Part of a small language model's weights: capped logits.
MLP neurons of a small language model. Each row is named by its layer, matrix (up: input weights) and neuron, and shows model dimensions 16-143. Each number is 500 + 40 x the weight over its row's rms, rounded and kept within 0 to 999. Numbers have three digits each.
A block is one neuron, or neurons of one layer that tend to fire together. Before each block is what it responds to, as a language model described it from the Wikipedia text at the highest values.

Description: Opening == or === of a new section heading after a paragraph break, e.g. ==Career, ==Reception, ==Early life; weakly apostrophes, closing parentheses, quotes.
L13.up111:441510533475475486504395619461513502490537523505536443451413503519528471500536510499557451549504486462494468506536543454450425571516432482529510452540454446468487547501518557567499491463544490500574517527477500479483523552516442543549575527506470512493525559432487452472470500494476594414513472477562501507492485530536535544516568484509511579569511582484507490528535549430495451466452
L13.up186:478489522519524484490450520510484512509569469530476558449443551491511430503488526446502494563475465509500466525479530522449495512414422508492409600595459501533482459501543511544557486496482449502597552541482456493461530535601541561528463472569420549466513573492488474539506492469524434494509505499490499518518500526535502540521552457550501597484450435489490424513488542536477484517496
L13.up537:428476468491564465479499521474508510464520523500527493486494531478450551511542491493545530511490529458517454497486517517435500532534412505515421497532432490508476502405519520496498496449576478495517576502515545530464448573549438437479586542499530514438467504476483543487525570482505548577459528503562473543538493487432528466579491441568471521572410534458538477444544591420492491493482
L13.up629:451533516531485579459537565556520547540543484478464450478418564481422505508497505505527486560503471450445533515486512416456488498541456470547452512501477489457475484514553572512485541445476508544559532439483531545470464482523483627530494559482497571465554509481468418443516496534590561520471497465468454549560473540491571462538516469514515519544499490523505471495479548436471505493507

Description: Prepositions "in" and "on" opening a new sentence or clause, often before a date or setting, such as "In 1996", "On September 25", "and in 1987"; also word-initial "in" pieces like "in|ternational".
L13.up91:527504512451459476523528523477567559503545490441525494515497557449488479539481461471530449525519553574501480461442468444564499451487471499483442528455523451427513386521477446547500499449462513513528514516494506538529455519490474480545518509568453496506496496473543510533415566527481455506460492468524435519403485485499597575492485465604520549539463472435542535466481502563509556477532
L13.up293:527459494487576496461507456518475499460532480452479466471420504491459505449476492543523454579575441497504556566480561504524516488449432573552530531561482495510497515495503519458508471472520470411490522507500449529541516497570540475558470464584443475518519509420545430537497517539489546500486529518554436524478456486505529524463487523557488528505526554415492529444468532493514508492451
L13.up361:399506535513497488513528518562567486452526543497489487475528522440542466478457562491574415534560513502469581514526561496524569553470447452445515478511502506495493461476512542516498587485507465465506427557553440493466475504519478484448504509495458502553464456493477465522479493576478499528556573579433497478480496460482481568558499516525519485517485495519497574470426427520584548532488
L13.up394:510482475458530497463515510528523483494537530494466461487481481501498450492502511480495522579564491516472553488484558517452534420465448514536494516519450474474498411480512523552522583551438518473501508541469482544482478513544444477520490513582510482479488551531455478463543542510549481459592532464434447512436512490474569507472590477559582505585510497493449559450542522463535582445461

Description: The preposition "in" (sometimes on, out, along) right after a verb or event clause, introducing where or when, such as born in, died in, opened in.
L10.up49:511501543495505538446497515529489549530511492519473476462480540501531519536473506430532482542477459520466516510483497565544503489511434465414486517511508500518491456540430411508541492437488519540515554440430516550584443486559509512453518447518530446519477507490519370555446549484591539496545515529508459551454474468408567516456456478507578479477570529469523509511524539503592446491480
L10.up60:497487566492540470515471433520587498545456507492479480450481471533533500507494492576494604514448459491464526480542571476468554467445453491598544410544450483518477440489510458490475443500528551516566505489417449501540493567521452546495534481502487588556487506461471459500522482425542592419505533491450497513451477511452529542533507489534521490490487484457557494432478495481535470505499
L10.up87:480500478510547481499475509532530482456523509501541461513544481495440439454487488556484488511412476476452567425475567465424555463488549477507491465504436512460467480427540450533490522467549482542421442465528529551542508417485459486457473519517542544524532525512499484440493451548462479502564562500509461579532490465479530486486528496518473492521538488486416497469525541539453497487512
L10.up119:470450508535479419478493409465521480443493518517511485524524486482498508451444489537511426573481506468452557598516467454537491459501493499500519526523496505425508442498487502517455547421486520499513525535555519471475541530518493528461487563558512436564523473466493489487490605472489418508475543495529404507486495489488571491426528513537534561530496432415491529530536588454496485506476
L10.up131:434456463490536522433524517508500501553585545464557523408493488504546554509509499558452462487504516494455496475497535550490486476515469532536550456478490438492471516505524475497527556537524532505538437519526496512500561455475465517453420486596487440475508519431473427499507501487510470485537557483507568573433459552576508533436528499473488534521470487537500515454494528528511584494492
L10.up231:544432528459559505474567531503480506432518535458495486492486541455515543530487478573493467442458554503506535474517522465499520478501487585447520495456482548446485488468497488509512499493518474549449461529585444486530432602493456522411467494506508499521484542468514547469447503441470455535442559495496521553567523463451561557529481510472513546592513527506465482508507534546508532487458
L10.up232:546553508467520502481474525565466509451542508518520505514532514494501528520457516488477498490493477504468498546528470539536526474492467508395442468475456482482503557495543486473536525426575466520481497463486504473590482568473465541483544545536518508458523547461558495475498493480446446489441437511455472526372468434509505547457561468518571568541512502535583517478501543457590527563517
L10.up273:488484473470505546472511421502478460537504466457523468495541499475524547505547400476555426567467541462474531504534601468486490612463487513451458508513484473531515553507538510463464544449505433555524473524538501484534505531505504523483482498544491508581510495445528477447526477566486531485513463521479484508494505486556580566487481493487545476494544569492534602482357572475543514488489
L10.up372:526508562472548533516401437487544525513520527520617507513468500508439456571533505541520516546511493528472476518542501452512538448535488466533496469502401542501462473517549469452496534523528519484515414532501485530466485548536525455473481528522560479508473534456452554508531474410462541471528604552465518540430465513452532474444570489516565495518471505487551497473482527482504559510551
L10.up391:476501505505484512495464521548504498415480532506522487488507532529488555545475507557577513534385491509428524508501448490492523419427470538524490490499450448471490536505525475447472537493542511523470526461503501476544497516501499572431526503528565585573470595497483508482469486499473474561556452502463514530443508434475595450555483531535500504569497464475504554486451559454423536468542
L10.up433:439467573504536535512442523527518534497521557452480503449547566511589459471491485490488507507547517535425477491529487498493572518457505453492487501520531504482510455443532470543546491449526453502522499576472527491553508467455483557475553500510419453554528521502483413515543499511473566472460454557434497493440530497418505603484511473517497534553640490477583497451451497499542496466458
L10.up475:511545533512494522508524519509521544514526498473502496493512535501479527498510571456544470576527517535479500508455565485520484479533424485510482530470477431515549423543466459489521557444495497484517545467465490517501468490537510526436524488523525478488543501434484416507461575510572526497518474510495497534423539531412607481489503480533622552540585482442503470490493555451560521542437
L10.up514:508509559469509444543531503514455500469501594470610477520524452459491508543462559409479455518572531512479489538510507494453527410487511428507517513527472508522459440462546502541519504482564492504482459506437494495519507579524480542501509560542522497526567487492460538508431515525522475528510545552482365489467538451567494477467535454532533481515522462473512577510551467458551546526505
L10.up518:539552526493533584467514522630508520469476431471464534507434448533502466499528456487473491477571495465497501500475501494561514485445466484475505465509452535512581451514529482467506514430507508511442523512480492492511478574514406468472467511534498464583482504454476433462445434534480527574499544540504467565451488515423482522558465463508521491567591508483459477438463520482516545492444
L10.up550:534543512508642564506587447521483514460506493461530395508502526416506551521505453562489524582430504513475530509549512430519512528509491490487494522432495531501440521517531493476534579524499511569440460526549488540560491501549485533491492516502455516588547499451479420479478468465535521480544505537488457558437500459437510526511519467470515529578439592491485485496421497506516579468470
L10.up566:478453445493548571445564514476462539507501519459538492449468535541537548529417482546488482443580478450466483485519529558502510503507518471468496462507482489442510516509536514532438467539526532488506509531451513543497476532510525574475482527543386456499485565410441438516451583560543466479538535519490447523489484475552573493418573553521562519540506478451516568440499526470510516477391

Description: The preposition in opening a place or date phrase, as in born in Chengdu, spoken in Germany, published in November; also first word-pieces after an opening parenthesis, e.g. (equivalent.
L9.up456:576469479470564492505474401471463565478483451475533481503483427481479475507521482529544501580457493474473488519501482536541483448465511559540483452542494467476530529536455481522533479471496499416559426528524498493561487544533449441402553429518574518516488511487524478550495509528473497497490480507419563514463535524536482457453481495579564501531458521458480553468496592467554531517549

Description: The copula "is" after an article's subject in opening lines (Jonathan Stewart (born 1990) is a), and paragraph-ending periods or breaks before headings.
L10.up62:517412447533559462516476508463542498516566460458482506507505555515490506594549601478531524543519480508463470484489427446519476490418470549618465511580480484501434467467603509563547555458494483550526456507492437498459443517486467518490489449477499514518492438472484524476439463511491540521461564477487523521445512516441617482546525457534476493511478466527452518473539572548596522509486
L10.up199:448454515553511498513502522581472553421485550462502501518435539518493504484489474462488510509543443464506522500457462472478424542512528568477499419507454522461551542528531595525577483440509463527575529608460482589512460497462472559462485575596428492448494493490483508529515502550516480515418443506459450483570445479485501537448526473542524545484491512491503477510492496490500525505548
L10.up298:495495492504559463442512542482465489471484516532471569491497506515440444576472479489441507540514488494502492481485462463514501568611517533562553490468463507536488436477494569513505446519502531402533552536510428536526455490558530576501484509487465560472493555482425503495560455513466472578489561540454558500538495455455553513502467466506464547455511441534507488457535475459531517516445
L10.up304:524469497474497535472480524531464524508537587495428501443477576451540473517481545490468506499492477459482489599500515466506498533545477475467548517501454472503521450500506528520439528480535481478505450456519491529510552521480512572580525502465519584544515546461492452462468484516491523543450512505451528573527538468475544443452532500535486588537513466481426464540463555476509479514512
L10.up320:441554507480503567420569545484420524565450502471512587512466486478523489481580515486535450498480444454442504498436523465541535541550453512536523580571501420479496460520552471487463503471488513482534478527471484540495466535569450479542550523526484466511479479418456448551453499496483491557481537497501520524471506479483506524488464425518510482435471427485473497458489588534526497497442
L10.up323:536496531524533570452561536506453503492493509480519514573449477461517472489535531480458485527505462487446510479470508483456509537462412524510495551527430485453402488432541477468573564453474414520591463522393499483460481522572492510496611503539554526579503506475439477545394486490495570497476566494546484512473564529535484501476527473457522494483535505514459505500430521481543509510567
L10.up329:470481531505434508517494494556503561491511498561511493529536492533510442534522543464538538534439449506469477509588539462496493506430485493516476510532521486531515416493510546487522572451540502524516510480531531471495492447515465538457459477482535515420457500465488452500517441533451586551605555525558490505459507600421593492595474536510520541459498435473441425460461490450443554462514
L10.up342:518453483487498572519486532534489493440539515517439512538445590427465465538486463483491532510479493517504455521495466460535433533445472551482466538487501516443447511498535513471484450443512443494533578458491495521475478436541504463519490473561577489524462507447447564486355529545484510546516597563546462528547501565517592527479521514560540547474517430518434503529520536470508536580513
L10.up352:433472475502466553514449508490502479456543478456514461537518498526491410475431426566500546448454494408538538522542479512414525515481454513491489487538502474451482497512520521481427516498529473484509522492509529489481536534488551519493535490555495476500391539507477551521529461553509536475471560526510496482487528522533525612524526491563497522505496448520442445509657512418501501443470
L10.up388:520483514458566453493537521533508505558542500484434423491452586498489486462534476494563457547544457508529507496561534480486564491504583454461516520540494534573490494496492519478461430537578468520513495547483471468481530452456492593479458536544421535407468552455546459525543462543516527467392566456564540462469510427462509574491502514504528510502480465502486531466454511443535503497495
L10.up444:502481551510504454459490551595483523453453445472493492521461534461445484444527469534498481588450557477504462488526468502499442623496419547522459457506408488506483471564552492415523529443496476511465521463534498500477496522589492490509503474512426541519562522452513484490445496503457519532470532555567397557409498531495597505557531444586549543504491486459461512501467541457500492463475
L10.up548:549489394489534507446575477531501489494539504494456484480532555501517518531435529490513440549523528463465600515607474571472497498464530514546522528439413449456557470457524521472492486542500495451476474498570521533514486527487496541481468525477439480515460510521442496552510539562463406576407535513428523497498474409481528558470467499516442534506520526480547497438446524456452522576436
L10.up581:558451490458443517488522503516464530561460502503463453558515567472469511437471568478441468553476485533500498500618450537514613511502536462513466544457468497536521444433530485470563480494493484444486432488538455518546514494474506520515433557502489517501466536513468492534508485484488477491415541561502430513445523505432539513467509515481497538523548470530473460470495497501462500431461
L10.up595:523450494535513549497555534512456472514510547511484503505475525540553470502524570452528509502532437495485476562570562458548420599541537447454486505525515478476448519475527510586447603502499490423510492497430469493503518513538492527512419480484485557409493523459453483529468498427458482541461512507518542498486498525489529609448496511462473540485443469485468547503449488506529503513462
L10.up622:604485441463514510464482449487432484528522511513509481485502483516523482538425493525498492527492478454507522559555575479563455547517500517458489488502467526430546490464533496512496488493534420564516448487492400501529537496514484599464488461550464574500581542472470469516541432507468521532505452583510428524450514544550531568479484545439545538436550512477483500462419519442516489448438
L10.up630:508457499499493481506480563582419463428532555529483476489448524438557542529456515522464489573416530514481437519528507485455485473493458546533459530531483586497446493517542495541483419460471450512557555518569463519491495462555447504531459486507453496474500538494487508492461484488486557514434539595465467491485520483504523517577447476551476552471535525495455518434451545413495484521455